Weights of a small transformer language model.
Size: width 160, 5 heads of 64, MLP 640 GeGLU.
MLP neurons of a small language model. Each row is named by its layer, matrix (gate and up: input weights) and neuron, and shows model dimensions 0-159. Each number is 128 + 24 x the weight over its row's rms, rounded and kept within 0 to 255. Numbers have three digits each. A neuron's up and down rows have the sign that makes its largest values positive.
After each neuron's rows, "fires after" lists the tokens most often just before its 100 highest values on Wikipedia text that the model never trained on. A number after a token or word is its count.

L2.gate188:156098110137104147096087114146141140150083129106118124132178127130112164154127173113115142151103145097135132155164116153101133168131158176125122153111123064119140140136134160112112115102123163154147164110164112141159132156099130101070142150137152107100106205165183104124099131112122153108143105123143144106143131146127144091120145112118131086118117114102109157184098144118102167119121133096108092122131135118146135125103098122130084161127139106142125102134094131117144151125131098
L2.up188:171141134175076120127141094161122148144154144131141123122136141123136126122139129090104148078132130111153112127111107171092159170125138140136108144127144091098107134116162098138133099151126126117095148121138101141049143159096097114099095145152104136098127153156143133126132101119134190134189146131116127131083117118094079139145171141122117153119123155082105136127137124114098127115099106101125146125117108129113147113133152146126092134135060144095133111143164172125123146085109155
fires after: " F" 23, " C" 17, " D" 10, "F" 8

L5.gate267:110126117201119082103119138146136131133140171109144123104121112145141129141100119138128117091120123147131113101160130129118111125165148087153097151131135112104113127154190120097163140154160111103144171152118118106080157144137151182083129141151103105113129105119118139104143129120143157124158131137138191109161114147098104116140083093119104101119122133154161118101100113130119145113187143118119099117067148106112112113111142184118063121141138124099097126136141110138099130129102142
L5.up267:109143119127162177096161133118152104160133091136167109185131142120120083172173113124107190151098131131121127125124142117150133110125113114077161137119113091152123078142147111112164108135170152119134140155072139122138121140134095127135104158137139128165165143117124109119158082116053088123133167112118123138113141071120153119133113087122132110107101153095140106119131109131143084121166167149130133124108118125124127173114166127133119159114145146150138127107137148150138119149116105
fires after: "al" 17, "l" 10, "at" 9, "ie" 6, "ict" 5, " suc" 4

L2.gate293:143079171104155074090162143126165135145098126147111108154102136090090137130122119145105153154141137127137095114144149170133128130120098142126120125105165142140087105152125184145052145136176105107107110109130143099127114137129132133086150092107089127113111137138116108134093130096134127099149146138110099103147090137153137142117136136138140142131056144166146087142135145127158090110112116092110159110153118156115121137135123123087126117134178129149095096143164081126120125119115142
L2.up293:118102168103137098126142108134107121129095097140143129127093106153170143129165166125116135155119117176111112127127147126143089122145130100150140132149094148124119109138151142114091153119142116145156171149123094160135144129133113137154142125149084100182139114150129198136119125135093134128158121157081110135158140129113140125152149131146111123127177116175129088141127133119127117141141107130157143135143116099123161159175124158147084166158090173161126109134169136098131134059184098
fires after: " de" 46, " Le" 13, " De" 11, "es" 8, "e" 7, " He" 4

L2.gate617:129117109157152139101090133108174152115135096142129145162138109156160096149147117158134126087141107161148105092150154099167095101114127131116117114082146155157120129139159128090121138121145089105154161124114142134122175162140135145073145145132123111133120097087116106154172079170117137125088151101094122127172137143123117139135095150119085150131125123140120105164152132159117151161133123146129127140162141117092146119140089087121148096158059136160122145145118142079097116116128130
L2.up617:145120153136127131117157109115158113148128118131138098140125115096134182144148141128174123097124124111108164099159185120142090152131162168114127111153135116141102152117124080161097107123153104175141097112106131169145151116126134181092153122125128112186130141133122116170107145137110119146075093143131106132091117079118078139151122117127140140130099130146122110139135096092132140100120170138122135143125131126125135119071078074111128125165138136093166160126127100099163128097164123
fires after: "e" 19, " Y" 19, "ines" 11, " I" 8, "u" 8, "I" 7

L3.gate324:161140127112130108122111152126116088126148145122100106144157150092105122127127155145126082076122125080136117111137147076128148097115148071142138118106115107151112118138146067120107142160155083147122116143135140075154119108137103189142139124114186106093111132086117087129124120119143104121161097104146145112156163130119142108130114097120094168097088182093136101152101139136090098128127148138116118116159124165101101134111132126128166129163124120172101109164112131132129130117134145
L3.up324:118135108119124090141184171151127072125136129137120081119142170090132118092139132111149082103140147117125122099143138117150132096154155065131156134150073154114132123143151098098109149142109115154103097138158148091153131087127134134165131133103162076130127118124110126114121161127152102128125122139134169132131142092122091104147118127085109147129051155132159116125111121182114139164171181119103117128146103122160130142103128127101129100136077117136137126142123132127123120162132151
fires after: " R" 17, " H" 16, "." 14, " h" 8, "h" 6, "s" 4

L3.gate395:165136139116096101140106137134107149148088149110114131141124122145120140087115113095117145120140114070118191165115136096120154104099135134121123141157117083138154164117107135101164121101125121155146078159159115113112099094100107165121118122133133144134129174131157168151136071111149135156125130111095156120134149148124127118101145130137139163170132158062108149128102125105133098087123099107148133111121145130046085120142128141147135116152114128129093138123111141103094095100093155
L3.up395:128142126088086160119087114141116131145125138117142128113105116127162140166114122101148140146160122056150131151137138133134116136128125128124140127173082192136154152110067135125115154110169133161147127146145168131105120124110109133126099136123096139134088126157137177121100131070142105149131102111134167150128158137131123134123153136129131142172132064143126143088135102129121121096140140082183131158110163096118072144139122093138108107169131117138125145144103167084140133113134107
fires after: " O" 10, "en" 9, "re" 8, " U" 8, "ri" 8, "A" 7

L2.gate290:125102084125129140134146131156137126103131176120168116123135109128142138117113092090136104118080152139135116123141132138139162132142119144175124178142105121106135101136139094127168111156104090183168137131146084098069104150125133125126132141096134100158095162125132111156104164161125121155127109140154127135083135137111123140140091101094102112084123137126181137110133146144129139133132150124120163187121127158105083162106173097162126124110141142117137070140146126122123154171106091
L2.up290:150093100113096111113123164098135110115096146124108098127136148137144159111131097122123120116100157117120137168173170129148136104146143156163141127113101104134109091112158072132123127176088108171176116135102076112064096145124103138138118167116152119132095118140141136105105153147122120134104141140132107133122174127085125146125112107144136109113162132161167113124164137151143106096124137133098155178120127134116103149104129088169133148120104125129153115146164099089108127168113069
fires after: "\n" 52, " C" 13, " G" 12, " p" 6

L2.gate582:176109153123100116134108116143086162127147150133106111095111119139152182094152106129098099162159117114134091094145171121102139098146124175132095126102110133146184135127136113130077152144174114156127187128157118175168142121125132088139075178117087103094142117142123107131108128126126117154123151122126129116151148081149123114129139122135155106111110103131176138099119153125130150147127174114115126131103138083167125154159132141131107148146126137121157121149113088124113163158102144
L2.up582:136149112124111128113103140137124148112137194125117116107142122146134156145114117163116161164161132108103126074163128128065136108080152086132127154143112121112142142136116150119114176119122079151141159160120114136143118124114111149134106203131103098100104122096145126081123137179098135145115145159100111114096117112123145091147132106113096092071094152155128152095118147162103138123120144116107129143097134118137101127108116130092097128143177131132092122122156063117134120141145120
fires after: " G" 26, " H" 16, "h" 9, " h" 5, " sc" 5

L2.gate452:162128135143116087119110121129146109102120160099143158110112103152181096160092128143147104137113149137191100178095160178136092127103154139109150127123119141155156133153123102120155102190131147133145148119107117126146104135136141133146127101082144138131099150110088141182143137112134096133127080156124133133114131137148128140102113095108116112161109135150143136132119129083125120141161138149077117123137137140166086132153130124132129143100128152105100081150115083139073090084158100
L2.up452:096146174150137078093097128184138130109115137142137133116131137114134194103082132112119123133096177155132108162131124170118065129096111142174107098122112099131157109166127097108138115148139137092114133105136098145120166146139159116165133120116121143103132116124102170151127142138158082088099140116104079122138139146129148114107118123120125093124095118128122121133131121081118095155138064144108158141139159112138122161125173117124126096180128113126136150124176146107117137116102127
fires after: " M" 20, " m" 11, " of" 8, "A" 7, "O" 6

L2.gate570:147113104116145110128108163134161120093112123121146136139160137146134150104067103142158171097141152129097150138123152152097133161150158162169115088176084154099102098078120154126089114138143136146143148125126095106124096143134145153121107119110119144105165141132123106155111174162136147118127129130177142116085167160167106139130116107112092103117111130118115106120118116109166097108087158118137139121120140150118171158096162147162138134133131119146096106154081135102102183131113105
L2.up570:151160125173139132131106116154135115107141135117138155163137148141119075143095113152091183100138124101152150119150122160124100117180163173122118150104092150105096116099160118122075143149167109122130124152133075132117079113115109146147096115149153118140135123122107143131105126144124163134130162112172130141110119187126142150120129149129094100088131103114152168109113114142146100147076115171165121143115106121115125182149122163160129131141133111111090127160158117087116145100112116
fires after: " P" 17, " p" 14, " C" 13, " Pl" 12, " R" 4, " G" 4

L2.gate18:126105132121166143098155099156113113142150114128164133117136121116144114111142165128143077153162136100113049129154146165144093142154081145115124059101150077124130121128094146151162153141125126137172131135129133140144163137148140163122153106142093121138143109120148087139138151133106160102093130142112107117102143111124117104108130103148058111134140125074111114124146124120143128170118103130086088090141124120111133156122123151114078157153150087126124124106130137149168143172119124
L2.up18:153133159088142146115104104097114149123144138101114083082119162117144126120144145108142104172144104115095131112170127114110058128182144130144114090130134136132148127135070123126132139121136139119172175129142136125129158136130154147142118147156110177154175127117117175123105112119088197096139134141124118111139113135118138125144112134151157154150090118076117121143121136119085135139145099179121105123140114123119139145149115098116136171131118093104123144078144117141163142157188134
fires after: " M" 19, " Ch" 12, " H" 9, " inv" 9, " m" 8

L3.gate434:102172126124132113119146157141134155169052105118135152122132119133137102101085147140084100176109119117098108124177115126158136127139108078124112085100134080139131155130186154108174151120120117142132110107140115134129141119173135148099148113103114124121130146135169091117128105131122162146089152141101073140144122098127104152143142086116172114122120159123128116097143130132129131142129117134075119179133161108110134137169155115138098098102101145108157135170127132092150119141136154
L3.up434:093137124124123171141159147137144133171162107115136100149118108094110116119125152105125130165137115101169156111150108119096139117149127097148167121115138077122075140085161138138080123113182120135137120147097075145083136104102130161121091089119124133141107130091141117203112149123107093132111162155142100138101134141146121136104112115128132102137134147131127137092135098135125171125105094133166157173157135124094155126126159081142133124176114136120096165140141118147155114159120111
fires after: "y" 20, "I" 9, "ines" 9, "amp" 6, "i" 6, "it" 6

L2.gate592:163145099082109118118140123127097144098108141119113131131132163156154143144126143126127069111140119184110138158114106109150166135143100128071127089176089144141142148104122151113142124132096094097161179087175162191112141137106119140132183107128111174118151134137151126112128118137173188135149157113151085130172105153116101116109107124178156101145146114113158137144121107141138120147158136132161129123123135103115111130131160092130120112111122166134114144135121105123135161121134137
L2.up592:181142080113099132129141126092118122112146123074128114147154132137159093169125104058136121137170116076117103125182096127124130158099103135117156146153111132135182088152103115090116125104149088094149163100125116118125109147162121142093129150156171149129129142133142145115106122120111175146121090108140116117118113164092102152163150169099150074119131104150149132125113107118100127111134097114154123107131162129132087116091139122155136115110097136114145134149147103120122137147153156
fires after: " U" 16, " cap" 14, " O" 13, " was" 8, " f" 6, "ort" 5

L2.gate123:139138086122111103148084130125111093143125129143162104093162085127115151122107131105139118137134150127129176095101145138124107170135141141134181142116088152180119104159134126146132079111182150105125127096135145081139152124119137132165103143137085139111104124169140171138145135161128161138087091145119137116125098133124114154101101080142165157133136125139141106117105119128134157130110102117139118094122123142118099115163114079112089136141119193068118135148167151131111133096101128
L2.up123:136143128164100151103171094124129148119128148098122147111140120109105101129138154118088133137119127112113139098129120153138088133146145141111166134126118074098109128142153128080144138131156155118142128141181104149154132105134114123134083152169143163106111135113108165151160121169116122141110104138100092157079159141129122147173143110150119118130146129120127152151138136146097101151095095101134095128153138098163101104190136157102151137126104149099092114056138149140141175095080111
fires after: " pro" 16, "y" 11, " inter" 10, "r" 9, " m" 8

L5.gate377:111156096146131114115147125107190151102141143091151134105128121112145161145136147118096126105140099104091102130143097128140126129162108156129134107161136122149115122139128152151129128116148110151086122131088154108124182109120130138160107073119162056095120152130134144109068109117111118098155137124129115145085113116145111096175142078175114126118158110102115110154120100138067116146191153122116135136131105103125154119099091098117124130146155152124133152107087159143157110126134137
L5.up377:154113102118131096152156078139170139096124127125091120126127103101139114090135119089108100126143145155153130127095159140103167134143137140150126096110112117102095129131136107146124142082095095108092136141099135181141162118145148154161164083092118122133073102156146147081124130100127129111134153055154100069127111151143128109118147130101145146136133137107091069143133096126110124128166140131132146167106124087151157127123105103141123129138173149127136119157118157170130128155135132
fires after: " S" 23, " K" 15, " m" 12, " s" 5, " c" 5

L2.gate105:190149144120136164112127111158145150127135084125096111139110086145120107115103108163122117104135104167182098125105108166144138115122146111108086171075095124139143133141108100116137091158196155140134169168114126121090089181120136178098094113111142111151134176118151130168128132114147139142145119133102120131130141164151095122145137146153116103127095130113115122105134108119103140177118169133103138116124137174140138138097097106141161128129143166107128112136124134135148125157161102
L2.up105:099107093134155111172144099138113112147116095120126133105149129147111134133144133169113155136131158125107156165121109138141134162109130102132130174106169160081174166143123107091131122133121166165138167120137112133128128109148102142112113159123120076133097109125146160103138125161173100137126122128114143179132182139149141119148127132119118159088091176134157095101157093105139135148101130076124154151112119157103157154141067079106110149141164120126162114106110140160145137124121147
fires after: " v" 45, " p" 20, " V" 8, " sc" 7, "v" 4

L2.gate455:130074155093107142114132104143123092114131105126117125095156156114135110143134124149089121142163132106140120142127134113129115101132114123117139116113135134158109092146148113129117140116117161113159146137117107123155183141150164155081102118115105153137130143122152177117161158123144121145129114135131193125081146107111121146136115132122161171099142114185130087094101116137133149114080147117119175179129153127143158129159155156127129099104118168151102087187183125182111112118160111
L2.up455:133155157146119143081100144147111063129158112126127138151145125152131156123139129132145104095118121106123104157151122114113154072109150135161098118105095168146164148133152115111121150144127091131125160156159109121137176125141119123108108126166108118126127167128160164108111125133140129138087113092140128095161154150165109182148134113093092164078123124156124139134115142164167131115154131163127187192089152112141151153119131136120120108138103142148111104167136121148145113107130075
fires after: "o" 19, "e" 17, "re" 12, " f" 12, " He" 8, " e" 7

L5.gate27:160120138163098140150137123120094148122121154118134121138107137098142109137122173085116109104107107162095132133131143093105133113130182176132169110126141090168156119135115129143134101121134138118121137119186095100115148125143125145139123106136133084099100103115148149165145086119145111138122118136111130146139103155107113149135170158129169123114123101126132136101142123135090158189157140148096086141114119150113117136128105130125141142139056141093183124182144173119133147089153191
L5.up27:162104140140089134142096141162082130082097135150118114125151105124147161118089114144108118163107095135127093140132133107140115127107115131138120113111142137128141101118055143167123115153163118152137131122080079117146065101118089156123085164071133158110133127144095136120167093117119150171090119140138091122098114146137105135140144092108114138117099099144087127118101112129124139143143124117114148125092177112111116129128131137136126135139137099157178153142152177149143181112136150
fires after: " p" 26, " P" 12, " T" 11, "ount" 7, " t" 4

L2.gate256:133110149142142125157157129135148099129142138095138099119161109136128125074123085143092110148127121101119132145109114138135130115133104177137152089144115132183150108139143100142092158146121169170144123154118125182126088095120155179112156168181144164103084100142131132159137157167159103121142151137071101080117144124131142107176130117118152155131085133109129096131123130142147117137152127139081151138160117112130115122155088139156104098141087121135132135103134123111137124103120077
L2.up256:151133124160133151140165121105144147118113193121126103133142129116104153094149091124104083134126156141126122117157091131153133135171125150130135097126123152119134082131100109178140136075150169140143137144140121121138137148139176097125147165111145112110103092089100123161135134102121136116174123160107097122163139095123114137152123113099142105098114156058084145162142160076156114149129091117089175100152147150128118130145083113136121131109102102122131103095135120095102126159127115
fires after: " m" 21, " Fran" 14, " S" 10, " R" 8, " Sp" 7, " Ch" 6

L2.gate202:143171123140121130137101157111125155128107161130098117094112098093148175114076152127162109084168126097093130145114142133130131142139123138144150119114115105099137136096111127147109133128116115143171121106136111121101103158106142118144140122127156103091117144133082161159113102159160113129105151138111147157171166136126145182103123132158122154109108117067111103110096150152109134173169131094116147140112076083109112144133085129142105135144092124151154125102130142116099071130135180
L2.up202:145070132151148101143090160155153106111142118172131106104114129129130124185171135128117131111113169148170106159140140156166128162117156138178105158102135168158121113109127152146105113130098141112146159101139144165159131148132158158144131130086099110105099163113144138154096120174100123136111098103150136097122113158129089115146146140132101170154116138130114114103181104136095144125158116130089121127128100159164128148158114135146109148100138148140117156168150113164155150114092099
fires after: " s" 69, " S" 24, "S" 5

L5.gate522:164161120158154123148062132167144116119143149147130154163135121159115100103108130133117120134160149118104150147105131140151166087134095122069143105102114146132156121112143119144116133097106112143180101106121154115165119113150127098127154142152120106132158097147137135185120136132139114132074157152181108108123156181139102137149086127129150137122091126115114143090185119127158125138110095117148095185136161119104134125129166128162114143130111125115146127135130117155121184151173125
L5.up522:111118137108109102128112153163121110178135095151132147170130162171130104113148119143139137134123127099129153135096161142140142101120143158160106149122123155152146123140154143104090153098108129116163112140167095125096106134099132115155120152161161167114092166150158114088120088113160141088069186131159136149122118186142097166132092144110135160126081094107112119122115108146159119125090111116133112142167148107133129168100134088110134147119150148122113138100159111098118122132169139
fires after: " T" 27, " O" 19, " t" 16, " P" 5, " G" 5

L5.gate185:119139129146117111152115119119121123146099129135120109119117124108143136107071104131092088130176154138120144160151127126124127158132136135099172104142126118116107105189118143175171158123125155184174129140147094109161095148116173128082129085095134103114124085152107148093104103146151167158129132133117096105141109131134152120140117113123179171130144068132077105140135114161106123145156149078123108073135151126139111118115153114096132149145133154127169123140158131156146132134142127
L5.up185:119152107086123181143126162164126117146143119151086108126146089146099119101114110127120117139124110099121141151128132108136128170137127125101167113118119131103122103146162144149124132146099125115165156122127123092109128115145129124124155118099124149128098116144113113070102117132090168133105117129098122059152156132113159140096064135087106122124139072117076145086149126190109122097077144095126096067131141159127117129083086117142118130144135125149118145147155132126140144139151102
fires after: " t" 23, " c" 10, " T" 8, "ir" 5, " C" 5, " ass" 5

L2.gate523:083115137149162130134148146137104114104134138136125146151131123134088126097119137092150138139115117114133129139131166171114126092133151075127083080141101186147117158133121107162110074155089144162099109172106113134085104130149149136069099092123150133140147135125132121116085102148145132143168139122146163121129140102132129143087099095164166105165159154101161135104130130154168101147108134153113125122124114122109175122162089108126116160109118132110114101137152087149141118143092106
L2.up523:127138121125120094124154093116142156115125181130111075087136144137149149162121158115118159119073127118109146095131130104097128094108145118156124136159156163137156157138139117134145145143120130154083107131097167169114123097140117077141132152140119168147124127117108102156149112163136130089142148087116178140174172113082136154162159160129110151092119142142158128138131151141053138144102155126122119115137107125102124132135115117147101132126121125134098126147145108112137104203137087
fires after: " Q" 34, " R" 9, "fl" 9, "fer" 6, " r" 6, "ith" 5

L2.gate245:063163084121119136154105089125140160175133088129146133124127100139144134130103149135115119100145152147135099123147143160146054081125119131103142133090156088152128128166104135097124146091151112139150101141109118089110114153104160121128144111130150141128124121124127153148133121125126127150139149110102117130150176130126118158077169129131157131156129090127130178152147093153174160092164102143145085144136123101091104127145116142131156180170130162110105113100130100122100110135121104
L2.up245:120091202134104128086106112140137138112073124098127154111139135171126128128162124132122083107146146177115174135121081127139128120119090122156144137129116158086110153135129101127115115143121163134140128134085117132117132149158175127109135116102145129144165119114159139112117110164162148119102095118084130118122141078099077078152163152102126149139131169133101058127107126113143148150122115142123136139138163143136124150121133104128118098084111126128117142116104130105128169135073171
fires after: " " 36, " (" 8, "op" 7, "en" 6, "s" 4

L2.gate469:090128121184144169147122124160142133151134108116085146116140111127115142127124167150128122118130139157130132120132135160150154116112129101084152156132137119150165134126134160114125118168159139117134154141144135120150163110137113124169157143140145123176114097155094140124131125123127099137131098143175146122138147107101115171126118137133134158151105182120068125131155125089126130117181148120137115077159121084088132120116148128101155198099131077105111073152090111155170113158155112
L2.up469:117162137156116123138127113157128122147120116144101119148133138090134133157134148136143126099130172124134128104134103152166127132136166118133162111105120160092163170122140133119152118070123119157136175150142130112193146091117101102133079137126193092159131103139121148124163101107120128144133108152139132134160126115062144113154104115130087122108127164147071109140130144126101110163140133172115147136167086154079091097137106159103110119130096094128139133144097129143130095158127159
fires after: " h" 20, "ul" 10, "h" 8, " b" 8, "ron" 6, " v" 6

L3.gate603:162114128113101142131124088079143094148119137157143113123174134112162144113185115085102130127166125130135141065180114077114147136125135153132152105149120139157107125139160136070109128132138141144148131124148148114127203129106139118142119095121112111166066126167147118138144139118163102106125107127107126131072094135111131091152108111122126132140110106118119154077098104118092147086147156119126106091169152101163110137156120124117082097115138154133116111124123124128119126113132110
L3.up603:161141135103067151143165189139152117155116118142125128105116124141128116137136112096120127084128153135147113127105151156145144112120127123153177144135159144117150119126173123128097133123098095088109142153148116146123125150159131127198127102095128091122122100087136116152116089082107138118136145140119154122109139156080109174136121129118122138159134122119146139067145159119126102164137126117109098054149153073119165113156130117115108140122147089137147074122145157116145123116165143
fires after: " C" 13, " O" 11, " c" 10, " g" 8, " D" 7, " E" 7

L2.gate637:086083096152127129106105144138114121142156072116143105172126158110155129108126125104153156136138168128147111126139129136156122116080091145096143107115128135132120097136107102126115131170163139063143139145115107131103143108149134135143153086123110108125095122146160134112125166143193165146138138150111116094121123101150081101083154064155136138161125126137150111107122102176092131141091142093141097132127103120128103142097136128152116101129086143111110158086110084154154136137139132
L2.up637:081113102125098116150150162137161136088131089100162165122107116094124124187127149131111139118146104127163087106167147125136121100164140130145112140119143116132159147085089091116186169175167129095142150141126136114126142122133144136145141116105103177123151129131124113178114138132110123104140151148129152123167126150158109136106127113116161121110122166129141137120138119103133093161122159107131089188118129119075120086159141116130144154125103140173089081166148103133126119138147109
fires after: "em" 17, "y" 10, " m" 7, " M" 7, "i" 6, " group" 5

L3.gate323:155092190079114175079111110126119146101140096125127160087088112107137122133148122144137114139128086090107103096126141170109094084123100136093115156147153151166114132140145135079108125147146147104137139121111062125095140122138113102127126110119081160123175130117114119107116096134084109135150127164141161124101138152144145168118134127153150135100137098129135128111131122147129075103110157140096140134155145140137123131121146107138136093162136171181135143134147111123140107116183114
L3.up323:092140133140162127135130104110169129082107091136158126155170119172140119130079128129144138139120114137143121194091132120136089128118151108092144179176142110174116151085150116119150150150105132061081127124130128145123102153134120127122111109109104146128103126111125118124125132109140107095132135170100159103152148120164149136138184142044143156138149132186121124123097127111123134131168139124133099131136116132137092148128113095144147110168115121098133127133139150141128121087139091
fires after: "it" 26, "e" 16, "o" 7, "u" 5, "ut" 5, "ix" 4

L2.gate426:138091153138138087125133109151149178119136135150131169142134173159113102134135108102125121169116158164105154115160097136115105091123122098141134124073098162104163158138167133104153163152137168118152097177090100093109129153128159114118148133079132133126136114166083121107155117142142155136144129102106160124146116151153127145130126142171125111137148141124161126156139092113141111105124079119112098140091172122113105169160136108133147144180082123124145102139078143128112139134119135
L2.up426:113119152121122166095120121156140106103110124127136167131132155115131118130083138158121170169176161116136106109139119116142102127150152111142132118097130142099146087120111087144124146136106126069146167107123081155133137111145155157101138084117115128125143140129098128138124147159111145124093144157119151130123138145135174069170094120134131138118129127093154122164136056164146158153156094151113142159137176124094162181119148123110190114134118094162114128125124140090154128139132123
fires after: " " 22, " (" 17, " bec" 9, " \"" 6, "em" 6, " wh" 5

L2.gate260:155152120109113160130166125149114164153131132117111151105126100123130107096091153131117109083141150134113104095143154107127136108160117135160145146101107141200157140124090091108128081114144151161127152095118109131141141138122162186154085092125124135156163116124103115104116134099115133109111165141141150134147142149113117139098119136125151111093111155162133155147092125144109106136138163148110139132166127147147061112097098128196112108194111168147121107109135144110104120124108116
L2.up260:155134132127155153130147152152087128084142126137164142123107129138115107101093133141140149113096143099092162118134099118107122123126135134120168152080102150115120112111140138147104112140105161138129137089085099148150131115114146129146089133134115093157171165120107119129149087110103155152134140124201078145141154101102145111145131101104149149119146133155138109185064059137106150167136126158088148120087089118121118117141146130134115154178151140156127119104161120122129146115109116
fires after: "al" 14, "l" 11, "oci" 9, "cl" 8, "ist" 6, "t" 5

L8.gate133:164109082126155101125143130084121138124119140147147115145122084122105104126150136113177077108078133124155146111072126117132134115139134160146116101103109093179142096112166095172128163097092121156134153163158127121127106123140151132151137161120133129101115111131132100171112138170172120144141158162158146162150117138091133128111170139156110126086139134105102137136164163161124123118101084122108119104097117093139127130110139110164146143133117135125121081133106081120143141126144071
L8.up133:114099134112104049122157154097149143157105115137160129136152124158119136133174137105137112100113132125125132131083122129189142130149140171170119149135128108137130065096159101123138104167126083114100115100117103151147127115101163142138176128153150138109142140125086133140119088141101085147148103161172139116128130117144103112127164099115120167120137148100139113173144143161086111129114108165126114109144092129129145120138147153134122149122114177131121088138078131124134119130117073
fires after: " R" 17, " S" 14, "r" 5, "lex" 5, " K" 5, "R" 4

L2.gate537:138134170164135142118122131093142102100163137134130157096105148130158148121118138169118162130142103161127141142110150120165097111150119096163097123144111111129156145128159156146083103122153131161156110108093109096136097146117146129117088110137166107127144096133164159135098138113143101138146141147132118125163163130148124089075128074106164094129093079119158101109155117137117067164151104107121129103116159135132113138109096177095137179103163110148144135142135097123130105131145158
L2.up537:142135120152137143143096121117165121101157140135116163147174149142148178118126173173107134121202135133156151101135132132118131102165164135108156127131128136108149143157150137136081131121109154157122104133105115138139111151053152169109091141162174138101143121134154136124096137095113117145116185103125135144158131114090138108146110091132117103098129128138157131104125176129118135152133111090092129121134138147148108132117120122133132182085177113163126158104188125129126127162113129
fires after: " G" 37, "H" 12, " h" 12, " J" 9, " H" 8

L2.gate405:162151140149148087152084135158141098148103132077091123117085147119129143116170115164146132134163126132154074126167163157114158121187124086137115166085164147140153086158117094134101117174123142145125125134129110157146136152116110154122099154164138117096141196173115138128114137118131114099123159153131136096120131135102087115118141102122102140137160143120127102093149118148114101144123133155129172149104129150145110140126124138107142168149117133103174117129113132134175117119104099
L2.up405:135092122112149125167082121151158160116134131069116138168109134127132155135148141151132121139139086146144060142139142173123113099168110101089091115132170117088124140141112093156111139165152113144151155127129139156141161090109118192146137135129151098113124170146072152088131136110115129125106133133159089094120117099114144079147151131125118182121158116124113133094124139151094108143099167179096157146138114148112134135156121121100115113131152151125155122140126126144146101152123134
fires after: "ie" 19, " v" 12, " Is" 11, " p" 7, "a" 5, " H" 5

L2.gate210:113066142128160157101133075144143107107109112118085086156120105124123123173160132125138131149134117101124093138145114140112096098124111130158086106118149105129133105138165139145131109128100091119142128109151086185183124117159119103132149134121125140117122169144096073118119136123105178097114156136126108117144099134150134111113108148115088139126087132122153105128083095148157175100118135145100102161122155105154149164126138115060145140129102098133118148080121150134108151118109122
L2.up210:113113118148171132115117100176099118144093111173053125156131135098122091141141128136124122155125125132141107128121173134148118092128115122123075096129158116151116110118173125104116145110089074125146129129132142183180135150136154085104127135139131151119127169152103085135129106121095148107106147100133117110114111129116157117123163134113083147137092109113147099139110096099122137106074138111121105129121158116135181121125132133050144133142094111151121133112118155125116177107140117
fires after: " M" 31, " m" 12, " min" 10, "t" 8

L2.gate493:147133117159123144142155161130105135141132135102129111138147146133138113122137162103099114154165115158116163105141208183093109110169167106147116140151105127162105119137112112134108144130115099171123117119119099136183138148146165156161130117151149128126103113137112124117159203084135127123136169129109161116155144159100183108141120116086153100143101114144179126090150151121137172137147135115168120110113121154101111157130101143104108125131164151120098106166117147100129125141129119
L2.up493:114129111131136144159120163112101140150137122141099129093157177125124121093093106122101116118133132142094143134157147127118145067189141097151125145132135126147154120134139115099116114163112081183148116157099129130121127121109104134115170081114168082134072094091135130158118125101182112116162154114108127100124120080138137134121109098123146120114114102092175128086169150131129161113124180125126101108094142142137091162114133112115116136104103110133087130126133114102143129161170119
fires after: " h" 21, "H" 11, "h" 11, " c" 8

L2.gate448:107165152074140146146100111157159137095115143129135181094103159174143113110129125115128141117147193115120112102125123164103088104145114143113151156166126170130092135161165129138119125085125100119159123151103106090146120093121121143117162099118104166123101152113151123130137110138141093093187159125129133125120127135142112136118136096142163170138090143119110126127145130110111128116162070126148103104112148142136138134155129145096111134129120075064143133131124107076126111085124145
L2.up448:154102140126094139142146140150135137084147083127115147092135099151129100148104118102106112107156162129090128161147095130133177100105116106138116085113143107137129082112154169086097153131132124154169138137091136147149158090109140148120124101180116145145165110139150133110102166172104141152093111116170141126148143097131133131140092147101139107188150131142139134139108081173138113122136125114154138100115155133100181150150081101149127113114141147088108169136119120109150103143138124
fires after: " d" 30, "en" 9, " " 8, " w" 7, "ong" 7, " Ch" 5

L8.gate495:177112120107120161124100141119107119128103142103106111158123102141119139117118090102123155137108157127148134119067122152190178127076145127133161138123163173171187142133110083115142115114093074110119137143110128099102155130149129123109119147142124141118117158081124150140135170121147155131122142120076125127177141135132142130137159089166088137114092151158142144134088116105172093126126103165112138144174093119131098127124148148138104135089116085125118135121119152110123122137155126
L8.up495:109122135113134115128136118119134113130119122146118115150100119103128162148115085103156127145140100154110133111088135176125122134124154135124119090100147150182149131157154074117094136166134088130152148097142104109132151165096141131113091121123124117164111129070103152104126168159112102141103132122097168129167173103178153115115104095169118126152099148091134134116113139100149078117131157109076129133114125120139112158175131140149161204132121125106088153130107144108125116134127159
fires after: " M" 27, " S" 18, " m" 9, " R" 5, " r" 5

L2.gate507:168134143138150099113114154096124097079122131125167158127141127136132132137149180120137086120114131121121117132117093102152126149118149104140094181167145130156111108096119136135140124097159116118106145152112132131107126145125127105144163104183115129140176156149101150146100104127198178126078129121153129150119143119137087114150130120124114107149131148124106158104126136098147116158086114129131150112148154170093094131154126154174081091118193132144145091149126120147097083113131129
L2.up507:130184112124130057120079105127148135119138141112121138102119152097149136123151133152134160104136127138147104100110122176100122071123137139161148139106104120150168133147190168132119159152097163094173115125184100141110158150156126123156080144131156167164135121093183133105166116127122162139129099112116143143158141144132131119163143095131134117108118106120142130093121140103086147166102109109140109145116147113150135144140121114147159118138130074109122099125162128145117131097154136
fires after: " p" 28, " P" 28, " f" 19, " F" 9, "f" 5, " O" 4